Weights of a small GPT-style language model, trained from scratch on English Wikipedia: no biases in attention or MLP, a variant of Adam for these matrices.
MLP neurons of a small language model. Each row is named by its layer, matrix (up: input weights) and neuron, and shows model dimensions 16-207. Each number is 500 + 40 x the weight over its row's rms, rounded and kept within 0 to 999. Numbers have three digits each.
After each neuron's rows, "fires after" lists the tokens most often just before its 100 highest values on Wikipedia text that the model never trained on; "fires in" lists the words (lower case) most often at its 100 highest values on Wikipedia text that the model never trained on.

L3.up695:454418511514583511424466500519526533494503552432561460453557458510545506511444552540547558513460471516482558510478521513521478462380499471492420492467593544484377472521504487540545476467524447507465512503438516502511491452432482495511488507470522473504490521539521523528490588532574471466564471487528529485555479427530499568502515446449525537560501521488478525505500518474469559487512564524462507451486511551439545496419490514443470509520462483485436483483490516544462484457559444515525478525511513495456490561457429561481439476431446512506542492542473443520520559535522532548
fires after: " re", "e", " d", "d", " D", "l"
fires in: "released", "release", "day", "related", "dates", "data"

L4.up843:598452536469503446486531495490432455573509479507542494549537503502541520492499524537508446568487508505448443538496479454499589475490495472503442533568525496433512525410466465520552486504482581567474461503496423498503516524546528444503547490562486510424489453531486469528490533444521548517522405470451504505491483486526517466430511504505547505550548439543513464455530581496451500447518548460441480497499474504458505506474476502547476481444497459512520490484508496473531509472596486473610523552525527505577534472451509480528405480527433527518505479534454466542518448490563547522
fires after: "ct", "t", " p", "in", "ep", " on"
fires in: "october", "into", "since", "once", "public", "republican"

L3.up140:512511533493537450475513549542501429541474490491528511526566489491518493472448533478506460475460523574492494468527538507557500520484455466558501500515525480473560457480450548538532500535481510562440464450434538437468396424492477512412508558423459469422516471516499494514516485438507464551535426523495541486549471420537422494464429510458597474465522535462508535448549491487466502440508511552503476577449532536435566504538524561469517508530469475488575498428535509526497545498512472432583455539502507427494547592487468505485428477463485488530522546530478601566518530420523500533
fires after: "e", " al", "le", "est", "r"
fires in: "of", "along", "established", "elected", "neighborhood", "alongside"

L3.up343:499508485520515499565542556574447542490506462460485511508499418504505545432463459502474559536465490458475500484505460446463528520467516472493457484436474625460448586483471543525480438438515595523494397525552519434489533505521461495489499506440507456445502473532450566533498519533491530507518485494491554437480531464506491554476499522562495476497515377523501481550538466435576478519506565511498501471533549565503451462470490542510543467531601463484526540529493511441499535498531472515490558512521567587462552514498508554473468491461493548504515448498482604534489511422549484431
fires after: "l", "m", "p", "w", "le"
fires in: "small", "singles", "oliveri", "released", "speech", "speak"

L9.up299:504518470492510389499474484452490438496489535521530440518526515473520515498483450513539506493440558425544580520464514527452492515517425488466510473506569559551529546527445500506547555475474447484483490562421456521485479469509508494505464529502555547487432465495523545505526459511487434449487451520441492497369546450509497474607555527495498503556447547446467531427452480487547468478529503535470505475472542468539523511482536529510495442538483507506516537433495526491456524496545523527553544501558543565520463450430416570564425511512503503457523512502566461555531539569557551478
fires after: ",", ".", " is", "\n"
fires in: "a", "after", "at"

L9.up155:500498452536510524515497543507446498518541498442436554467474535519616551421509441515549512457472522489485455463418515489476492505552449474469441517489545532555473548467387523431522513404508524506418446509496447507492564492451467478506520548517482543493468427548450496526523545461535425462467434511485496495490484472569500485526520545496463454537502476454501500481543477527498418514515499465497455525550559494508524428508550585490496486456466513420573561490513519431578511491496544516573490486545580535508526543442467537547477463447466556440484510498478433484542576529509578451
fires after: " was", " to", "ing", "ly", "e", " on"
fires in: "a"

L3.up349:475560486560565554550543547487567469533542477502580507476507525536523516459531477492497506529514499552466505567500495475505501489474476455509497530511610512491516524475444524507582529450521497491479564484494432507529509470492451522454544517541521501469496503509520521549470492493482424521505472513496506530509479492520546504508509489442414533491489477397491480435431497571432502538524485489528581453538538506409505469468568462473578509514499412435531509401472559471485517518612487568483460516447602482473441551480471499434404558431508498488525497512496443495510553499575524510
fires after: "u", "ur", " M", "g", "am", "an"
fires in: "august", "during", "may", "championships"

L3.up595:551464512533430469537515520503457411486431537459530492480540527462586567464533504467528523504463522503487444452525505466495491524529506468503495497467569533545492514459465510479510498462493544506396472524460450470501541454528485437479532614453552590478473525543500522506481527472502442444550452472538497556510545418545511482505482477476411477463484450498491471511466520545415487532509475531495486513578583448501511479440569559528536431458495461451558492478511547461583503419529516529575550540503520535529550503512435557473502536569469504429504494513575511491506469546464525414
fires after: "ing", "ed", "ad", "e", "as", "es"
fires in: "a"

L5.up59:528488486483472486535499620531536502515489544407494482456528495491536581468534509555492485476509496489503456501538476482496582443453457472427509565491461491491503553516502475617526482485560478512475378533485514425463486461440480478471567523485549480498463412516424561575513512468494497472552505499489492543461540483515488510448469482512516497474558450459518509481507460450484441490472564445492528443464569519472493533502474523552521477462528520446530560546489495518505514432533511551553518429519500500491494550501510544474447440540439482476448429579519534628579501451538514468
fires after: " se", " s", "le", " re", " p", "e"
fires in: "season", "second", "release", "see", "personal", "person"

L9.up104:524521451487490527539571470441444508486576482546457428428499493516480489550477495489603494482522500457485603558465499452500509560464483468468497505481617577442466555562489478497567404466499553562483502492480535494504450532487424541492528503517568450511440429516440540491507540536499547525560487510470536489533515537499448447502533427544473474536521441489530523484522455531463529510492499487534559486551597575479502427523569472477464480455523534467514527380429484529540547453567470503475464476557513469506483476547484509445471474477515578505502505520422535516514548475537459499
fires after: ".", " S", "H"
fires in: "he", "she"

L4.up659:497513509529574533525474479482517529493524556520491499576486518491506590487530487578607563534459516504520582527489513501526474486506442450469495479453567507490475545516537544495593530445520456561490536467461467549541474486448472530480499496493533481494426443508487552478514577392538510433509464498481510469485467468531449545513526425502469549510493529502466540503532470499469534500478502536525567466438512532523536490412553473433519442431520517486472572488458482527473483461491473488536519511480515533504503542484455507468485580425430553480492510461518462480519524573501496519
fires after: " d", " Ch", " D", " C", " ch", "D"
fires in: "during", "church", "china"

L8.up402:576495474510538496514474521516502470474525534459507499546508531509536478472508494518540518441501556487451427514443514527450519541523448480582498467501532509500445514467404489501516551447505504444465439539537456513492534433437518517509505564516447515469465432508465510510486461461482472470472440512462550527469499438533501479541544483519438391543528494500530524461460427499471405571499568452500501496557595500476546418521450539502483488471510489444571555470551499461529497433525541521579469449496550517583520424478466546510450495386450491426507488498538493494533519495531609494
fires after: " is", " was", ",", "ly", " in", " to"
fires in: "a", "available"

L3.up823:421481514512511552506515487442500420481566513532514510519512529553485529490589563507514463560536559490483512482467535395540490518510476491528470467528486533470512468465468460479601504480478550482497506500479451515539465531454427487500537503469439477530468503478511493490431542461526538468545489502446585539538517495494515550496466511391427558532490482486561490513518501551493489495518615506534545468453554527476502528544574509446635544444472450448487534484456480520438491449499487488508471499497544578462490435501449483503534591485479524485482505574429524477522485517558520485
fires after: " D", "p", "en", "am", "an", "nd"
fires in: "april", "david", "andrzej", "championships"

L8.up462:499574508496492449587520520469436488483492573492494433551497521508598521476501471501565505427492547539492446532449492399502454504502506504479489496475557537488491508491498514496532481476524493492471474512503512525483525478453513480452506506456424567459484417520472472548553530450493493481485438493561587505414541454519497515429508471492505434498526500492559454466538481441481392499505544484482561493585512449528500482503512469529542411494558501394594549515451432528539460555601492511564546508569526503571544521509480529538456523481487543506497526468507466516496588499562504495
fires after: " to", " the", " in", " of"
fires in: "a", "they", "every"

L3.up145:520504457487497483555531523553448511499484496544569507490492532478519583513449429504546530486543462449465560557451528516511486553462457454468493520468497494509460506455508479581554507506518526498505503483530483501507554434425509483543501481524480590532425488518454522512458472492459523470512478544487481505442506522517497538410511494419445468550474498488520510431534463517460500564515555488524533446566548475549484458531567484484540441515525447513536571520453513493557492463608438528527531490538619388503520497497534512447449474486459503521537431560504447497556470496530529508
fires after: " b", "le", "j", "l", " se"
fires in: "released", "release", "based", "joined", "base", "floor"

L5.up594:515450479522452492454489431535423533540504493469482454429499366512544483463484499526493491512522479483460486457481469485531575530443501506604433480550571529424536469498461560546531487516492537554487505574453480446542464467477541486429522519429526449494521479537488494474521557463582502505472510512554500535460529465509523497475422467582549443538569453491475473477505486514481456506556489517449479585508479513470528453484458532430513476516484530530461498530483446537529497480507480462526420602453580547569471552466492500482505547482440597473516445600496468569551469539529534496
fires after: "c", "uc", " C", "t"
fires in: "including", "included", "include", "succeeded", "also", "county"

L10.up345:464489497549485510573426511444522435525499513420468439450554503515497489532553558478494535532388518544488503523522527509526508557542486493520465519479511465552489539495505582527519502423487540500471564526488464460491539452431420451529515528513532499401419424521547523529526532494494446497514482456530528483512536447540469498494435430506564531528584510519510505464479454542522462495499470557623475484538528509507524481494575528485499523523522551471523549500542550491480466544531515542470539476623457436551481445507449467457436487478538507472566471446528584535516550485486470501
fires after: " the", "re", " m", " it", "an"
fires in: "their", "its", "most", "many", "great", "s"

L4.up638:522475446500537577534483447484393501493536488506540488516511531510487527516530510517477587492492562562455560518535541488462481482446524448519534487533515449535466528418528490461481508477478492487473478433523487496480454436455492448493489497501487458494500505576477569639413548470437536499526454489457573507551579482528480547469493546446442504524478473454534455515552537488433445486499531504504531500478615554499522403505528484536550524494537564533446527386457525459564481532490496536504529488544527470579506433453482540537533459568505483511500533538488527458464426531491461499
fires after: "u", "b", "am", " b", "y", "o"
fires in: "about", "building", "built", "family", "below"

L3.up167:499457536470519491538524464521489416520437505533500525550533465569575496426452517502534488555450530477483527456478531484537531523448452487479458497485477536451493575498443511477507495499491578591496533457473533460515477473445449506442536520498473491477522441550469531558498542483550480525537507537509529457490453451542511513434518443450476470486531412458490483475467485524495591511513498495580467486513517556429542481456558497522488420470551470437531484547453484463565524491546442434567536578511479540611525500502533585462482508443393496504477500549465559479456525493453576529
fires after: " al", "in", " on", " F", " f", "n"
fires in: "also", "once", "area", "are", "since", "areas"

L4.up361:550509521495448491422526607594515500534489466407540587493508501481591551468484476494484492431520451558497513495554467442509561478448535471492479556578500526518449478410497525559485460427457491525431465593486515464494474469545457479534535508476513462509518509502459505485462448448555523503570495470574461502488469578548521507450498484513487459463489405479524491526506473436475538484552479476458518512559549502509515503500475504556504446524502516455503507539510457513508504480567490508535525596526482471473540580490532550489512464406427484434476437485489473585552554473535535536
fires after: " re", "e", " s", "f", "as", "t"
fires in: "released", "release", "served", "television", "based"

L5.up366:466464472488479436573495504477485395531481586443471434435569547558482498512489540531482498502408529558503507368551440510472499586556481493507479540576495453493543497440491559468479548490436536587441492536532479483450486508517526489507490538428424466417540479532544540471502517491520409512513496470510515435508501432526476496509450510457540521469549506551499522497486463485525472505463496521567500541523451468519531466460585512540496478465516582496492500511547551440482433539490517553491537521558514460516561433487463481512502512535482501466483438460556564572471487494533513476
fires after: " of", "r", "ent"
fires in: "the", "central"

L10.up502:509556534511484512464499533469557416484548502422473486556489497499539522504550478499521499545508515542489447481463540461511557505496529530515458514557501532524542477486482480492545472365497505508563484604466489449489550397498440437502541485539512527420496455490551569535469546484469503495547486547456459440483445529506482437441522480505547542525614457422467500465531495589509479544493522466494489453534559488527513510471526509488593550473441434513438523480464514534475541494552549477501517510535491433552436436534453528512528512509474494488477464500515515470572546486536512500
fires after: " w", " S", " s", " N", "t", " it"
fires in: "she", "when", "where", "november", "the"

L5.up340:529482510494514523462538521486430480485498498478473451436599509491536527542508454569521462577488466529466605479478487493559489539454528481454472543570556450475484532477457553542552485408493500512498460502502454458503516528495494510457533504520544566463450519576440540466504546466522480521575463512534461525484463485549452462457466446409439492554576462506474533404412404494464511549520553504485506522471493485467469507500476474491503499504451490565441472490484552477566498504491507502583472607531551386483445460493441517461521499553445533485501536507491418495467477551524571493
fires after: " c", " d", " f", "oun", "in"
fires in: "can", "cannot", "council", "father", "discovered", "bifasciata"

L3.up201:446463538503480457523468462440488392487516553507548473474543539498558554482536544565580475546444504520507412487501544526521477481544540479502537497544527562478498515528487449554469564500539507464471431577431452492465532454439461507490526517517483547517435436541553492521482531482512464489467452488514493440490543491493459496494515422462460485513560520471490518490471490453491449547489563431444534448416536555485512486519481560516497509443524424474567473504484458513513547425509514437613460450472531491497509552457471547527471597455464465412492477539537552547507477504492575494
fires after: " in", " n", " In", " d", "pp", " p"
fires in: "a", "no", "addition", "appointed", "the"

L3.up768:514538471494493525491501493483535508529598536557547448465500527544473526473492437474568526535478536525463522516548498465489547502492477496500481493491565573530492521459516488483512543409459520498484550440504473476454484524487487489461534478520501493451453518517519517584491548555506419478557488477547536410494486559549483460514538474504556494562518504491499542552494534530523530417522486516517538436578486428525539417481498514502503473529516468474510512445465523517510435516610479509486566505512493461561551461501501517453501546480540509451548505500525513464509572497447461459
fires after: "h", "u", " J", " Ch", "ar", " H"
fires in: "john", "july", "chrysopsyche", "johnson"

L10.up820:505500442500575570498504507501507521531552576542567476536503457561514489460489436511485454480470480531513515566499499468538446497479495483504505528519479487488471475530499509515473521500457513498512480641508514511501519506522483446446501472537474462500469513533493463545496478530511475502540543495444526534430482531482528467462491461533452537503469415449648516486573508482385457504459513557493549482481490527475550421532541504506552473477517472448497495513512490513430455520630475411538552507537521503511511501467504498393458455476543490517510494522548478509520532530549490506
fires after: "r", "u", "ov", "ec", "t", " Mar"
fires in: "april", "november", "december", "july", "september", "march"

L5.up716:505465458515543515513512514490522436577560614509524439558528480519539517428512436437491521486420513500492461557533487492488462499564480465541531504510541488515445590476458472467517548454476550453478541512491484523465479430472500489439556492495517531479493532510562501525473551458493468525505503505500539453528489466555486479467538450411537498557512527431461491506460493515527508441550578488506558478510599551466543507437570453449475476466527454514589511471520462483479506520526539507492556526522552502460444496511456569427489498441487475473556430453533508497525566481496461503
fires after: " M", " Mar", "u", "an", "un"
fires in: "march", "may", "august", "maya", "manager"

L4.up832:523444522575468497536479540458471461493531540508520547411560493484509521498526452568554474553470509525483494502462534549499497562499510478558470570575546567511486450503449469567575518507488457497462521539463472475536541474376442426503583503462499449517458454512500485453489558554527517498565439526491477473490477526507498511502504472462443477541486537529495513512494401424481504469503496543458513480489556484504510517468480495445491444455471548449509587425478467563487473378503484472550540470551492498503521565437500551545491501498489448478487510511550479482559537554458508481
fires after: " d", " D", " de", "D", " pro"
fires in: "during", "donovan", "don", "debut", "problems"

L8.up428:555503486513518461478426556552422551483522440467496515474461531549532610453524426453518568501415534539472622532511537559523510467450490472463454483542493555501438477474556525497534478477484539491470507484474537472550490450406518532515495503453493473508397533486422562531486523401493514565524391549448482541507486536543430541441509480513453501505500463471480539517557457467485537536565590458512514538537593518488478462494460471494507489386540508523479543499417483543540468482491500535537516535573536497572523475544538500494514541478524489462470499518503503536501472527525519549
fires after: "u", " w", " he", " b", "b", " He"
fires in: "building", "built", "where", "had", "has", "when"

L3.up437:555537549477520504517476507475482525486615567452515520534558470582575545447528560462528492518461473531500445478499532455481489477476477464486491457524481506560415492521442433514506551507534463448496490464411460506572466480459396531446484500472498478484444512573536479505510528446519461540550430473486603476536484489499472492509485450419497534588513541477590520543501492460489476562459552502478566470449519504447499512513452499449544452474493496454500499545504491514457511443519515459537572473535481513527481499438482511484486472514474460542522516572527567476548496497522491456
fires after: "d", "p", "b", "nd", "ust"
fires in: "april", "able", "adam", "problems", "andrzej", "northern"

L4.up742:420466514505560440498495552536505477506494513502485560514598496484523528483528497463583449435454500528544521471536518550520501500533477479533557507468566526459395473495487511513532482462442464458504444444508552480438429459496433479488473544395454524501502518509514503463498506465499419503527429513544502450470544501504442539536500478465541527451480543482530583451529426437435524509476519514444507557480527496481510500415499603434492489450461485459565539482497506541479527476504472467574465589462519451480561517462413575472466557477434482562531502484507531476518520505505525469
fires after: " d", "d", " D"
fires in: "date", "died", "production", "directed", "director", "due"

L8.up337:413477517567515437536464547456523444503509488496486514478523489481552536508539449446445485539408541528497475471518465510495576521526507495503505560537491510482497529433436524503475502488480493523483457516459497431495525453530498406509526502488491458460537522626537582510530506438545454521535431494525455433427484486568458454424471463504486476516531472488526473421555447523516452476457467471528534565522439497491527459487556536554575463521590525429520513534541506440526439434522467527557475529519505428474518464478383499527470479507484542445476426532570537596491558477502497462
fires after: "ir", "ou", "'", " the", " it", " m"
fires in: "first", "various", "s", "previous", "their", "its"

L4.up440:628551541469445537533507485496496490528511539491540455496574497542579568464520524455519497558503501582482519551540460469540503550469510476530461488526511537461563489486525586485544514494489510561512545509448422491547493499531391476453462492460436507449438518540507589497496525455480461507598456472435481494495441474480436451417412524483460484498471486447539512478486445482458488484529560498483622437507570516427501494486541515529547503490533508444523546449461551497533461468511408421535507473528521468547490433517467474462451514535489489480470518538462501495547541472486514514
fires after: " T", "f", "ur", "ou", "h", " O"
fires in: "after", "this", "during", "though", "that"

L9.up398:512531431500496443494429488488534527521480490470517411512477530522511510483514507546471512585483546481437476560529473405496482536481480468572484551485595456501534530550482593472500497485504414569450410594498404489543530448414516545456558534534517463546446562524472546519504532512475474487498538487464492519475511492515500556509501517515511503438496447533466522496463528502529415485551450442550548473496507522490532494480491487542514426484526535476472561505477509517446454518517475448511536489490553528532481584518538466497533486429508462455513479497620504510452523563496552467
fires after: ".", "I", "g", " was", " and", ","
fires in: "in", "angeles", "contract"

L4.up868:425517480506483509538455555585460417501489594511536561477476493527433567468480494447535517444514477514517458468469453534527584521482528505480502512485497519530437546506531530498506546489461520489499489485556553476564486385483455534485449463429483551418507462538538500479473485464456443451489448509528504444520520487501512599465499462512556460523471483485558458518483488576479486446493540521533521480528458492553493507445581491414517459571538564460527547467476486587575400476466436520481507483547505436519489511524512465481479518483491568525500427532492514550512525485540508524
fires after: " h", "i", "il"
fires in: "film", "him", "have", "like", "films"

L10.up39:560486470474468523478485478397512499554539520497496438549505474517546471544528525592543526540499581452516517550460489409547534506475436483495514499542508560473494500519457523537527506539434461505455465492479502474492516532494488474504492581521491502472466443512471491586502526485525495531503462509511485521456493617506398436477480467508445476528456467496534579390477495488544457408517495479564519443466512487511512523552521473466536520493510413443437500518503496505515543527556456571511518482555514472520422456566516469486482455493508488491526509436496477477482514474603489587
fires after: " a", " A", "o", " f", " F"
fires in: "after", "in", "software", "final", "finished", "left"

L3.up688:484500495524493406494464512512467448549519480509502469496520537473489535442487519495514478520472523490504524435519444517472448511510508481555486498479472458512487508508484507441540556486482562583489520545551504480529470454465495462462462530431452557398427428542525534483501515450519414514485437471533562428500553415503496605500484486437522487481523517543458567454503498508506447527480511514510527554486478508572552462429536550487567449496534470467551501479547500523504484397514487480525478521549525424454494469526507485558465454514463523478477460574548596492507520460533580556
fires after: " of", "ter", " in", " for"
fires in: "the", "former"

L4.up590:444450498529503491513483477522489405486513542493518425478545504501574544506528551525463482553460486529505453491472460380520521539489492495487464514493493557500495546473496519518504537405493611590480462567527503501466499495428530451410584540488499470479479555526462556453498556542569528546441512470556537523487534533451496475480443409479551478476577437527537517445525441515509482487540529506489529465455530523478518515494549528543475454523514458524503449461509463517465522466559462465497448605546536509528511531535473525434504497420444448485593480505553464622468542462551451479
fires after: " m", " n", " C", " N", "e"
fires in: "most", "more", "canadian", "new", "never"

L3.up134:500466458502457508471461523471404530518573475556460462485613449496505553478525522530507529518495487448493498499510474401507524469487536484468472389533494508466525541512512487502498571510493477496481535525471446530521540506488467528476557535496466498532510499633546495487513553470546516539509505516529634475521501406476512453502458488464488506478543504536458503531454488533601459499566543534537565444480478572459542460465489484475591493513500502475481474512490505474438536462516476534505542543533530517522443507504473471449448552461487518460487453578509489468529527438525598523
fires after: "art", "an", "ac", "in", "ic", "p"
fires in: "party", "company", "municipal", "each"

L5.up894:510488504521484522544483585574461490491473492509486464467508485500477514486500438499591547455529495463470450418521496476524494510508453491480468562489509548510429487553530530492503545494543542500489406495517475476505496417464513558477540575470543509551425436537420562490518596465531507504516492614510499487474540519523478568451471445551400434497516438486501496529515470478468466547515444512513525528559508449544468478485440484531478486495559493463528558472448611543584505445552514549542520444521538458499470468444479552470565527526491568511456391497496492510571535439445499422
fires after: "le", "res", "p", "l", "ep", "s"
fires in: "released", "release", "after", "president"

L9.up226:591495530477504422509475503488537426512433517458525435463534573486584584502517494547566499506455469533418541517473425452526534506545514470500465487472539512468471468522537500539589520470535527578500466521527394509488554459532448388456530521469519559502494432582540490478482499448479464451507492487488577503566455451511443508462503430505501442520456545525574564464477408534561461490491521507472531463490563494420531468492565488560459461482443488480463588525467528507491432451529481521586521455546527457527481506489472517531387523488482505510480483517493525516479494449522560459
fires after: " n", " an", "ver", " in", " f", " In"
fires in: "no", "the", "any", "an", "its", "every"

L5.up189:496428482510550484475550515508446442529537505462535479462482478483490531450531417499473511600377537537495528502479574511512447555484487502457480514491562515507446523495527489447529486389539518520491462507455507488446477435482453455432558526412519543482492490522495554539513565550468481493544447537541491500476455482549463485413531466456428442512529418469530474451537426444472478518582545504506508462518515547520553461472477517548514501495501529506483487547446492467524504529564497466533485507472589516516489454523460552387546457483454485512491503411505491555495572522464512445
fires after: "ou", " c", " d", " m", " w"
fires in: "would", "can", "did", "may", "cannot", "could"

L4.up135:553542508458504494477452559576496546528565520484521558509473440518486526498482479511507519488526458570498504531529490475477509497441495486545475506499477547584395483512426479496543463450520483490503515511516519468596500487467425541471479477495426425421501497500504529564430463519473492501559497493480551456508543508528524506441513488512526449561483442421574519547446538471498520568457531499490487500526454514497525499530491507403523487486547503480544545505421574544490475450650436543498555508487469483540472508470530497418494489469497537493535458499479522522564493504546425526
fires after: "u", "t", "o", " st", "b", " St"
fires in: "september", "july", "robert", "able", "studies"

L8.up609:542582440497511484546510466478471509555497557488553465524570485590502499470505416474489518398497517509526510527508504504466484512502472480461464579475460487507473537473525498527574461491431520467526453473479517420554469496529500575490539545456567519462483438564511509463477475505512416463500468512491504442523504556498523489536465527495436401583420463511537476511483545524520494548569526512528527511545548539508516502510555450410469522439530522489616507527480533559577456454526513452526515461498544483466428470491518513463482482515531505548603459559534459467535534475449518479
fires after: "il", "b", "if", " He"
fires in: "film", "album", "albums", "films", "life", "made"

L5.up756:462505509554518488555509459464515474502531531474484523510531474497492556527562528496498465549502450572496482451495545531526491562513397460519472549470528528476420473540474487483496471497489490530479503481487523459536445478481464535439566504481556441498414464476500515498501556503461526574604439581506483506550468466483513559441456474418453525576519474519516487492523456487486492536493550555529581480555541585480555520466438585489479453436471470391551515497511515560457498474503507464512532532493493413527516466522473490525480482516466601526499469531506541569500533539558493426
fires after: " D", " d", " al", " the", "d"
fires in: "december", "david", "album", "time", "decided"

L3.up545:435385538507502557497495520546549497529544501479546596578459425542457556446546534490514463474423531523502460507498538416574544484478472455466513454484462573551436478549481480550491568438490504489516442485501511452478487468523463473460509635422519394469501508560501499519466475549530470512489519489517580473463484546554526476513499386526522486455538447458521529541528524543459495502468452580537480473517558467518519489491487520491535446486489489451508488440501484521503459466542535515513488524468482546552574471462521460421528518508487460452507446540520584607550514484449459484
fires after: "ers", "es", " l", "il", "s", "um"
fires in: "live", "silver", "version", "summer", "source", "chinese"

L9.up563:414531479544496579493513490479494520460479558531516472514452578506477501444461459458480533516526611526520516538444482499439506501497455487448472463490484585607483506575436523464600471431477536510487489495518539543550464537456515532543519516512569515473388433517444527525513514554439458460561500495495554450573525533529535543500494497527415435484511428500519493499458512528478539539477487482535508505485520517509494458452506530489510512500468547478493550428421531560531491459525460471488523513523540521461497486507467524428503450456423601493583434502452458481548531508523484495
fires after: " S", " s", "il", ".", "S", "al"
fires in: "she", "he"

L5.up657:534545480574508541508509533496534475549575558449550474479526511556507522480511426431481481566463507493467485556516495500499523513496481499467478519537503565487488513451471548496561476426520549472464485551459512399493454472394501505475586459503433521450506514467503541466450509494505474508518452457517502506510536579549514508492541464499463525612558512437494538502498475473451528502525577458451491448521583503463487541425497491491483455488642424518507573471488492503537481512602491513500539496533564544462514469543507543417530522501526462440532529516545553478517565480498505514
fires after: " J", "o", " B", " H", "v", "e"
fires in: "john", "january", "johnson", "johan"

L3.up873:618487536499514510478476549500461492489523544532612461496479500480505533490412528483566522414499480530503502447455507478478535473462500480483430499549552509545484439511452513522546508484518497599476492590407447488485460476500538432553473508426467502482510440549458518494544557505501464543481441456460487414458492442510528519489486480532592456484569479509494507470568501439462533434531475576449498508475504486502513523507470577511485496569463458435513477465477552515537488502513505490548429468555504488535506537476452519527505481495475487579534542549453472550563545420550513502
fires after: "c", " al", "t", "r", "s", "ce"
fires in: "along", "including", "included", "include", "alongside", "ontario"

L5.up49:498494458523500501603485525511452405472498478449479397470560499527567496496576516528527484528509527537462469499492437462545524557492479500471520536519509463480522504499503502492573474423550588490518510508512454469496509501451445508416479579528474519429454448503544532495508522519521444423504499497581591507469514459534493470438480462431530481496484505493554546431465438572564413521504485531557517423510527451467474492570556493518557490553510497484561518462530524507482439458520510472481551533569550444508467456488472466443396517519480483465517457504494508491511518449495515453
fires after: " the", " f", "an", " The", " m"
fires in: "they", "many", "four", "most", "few"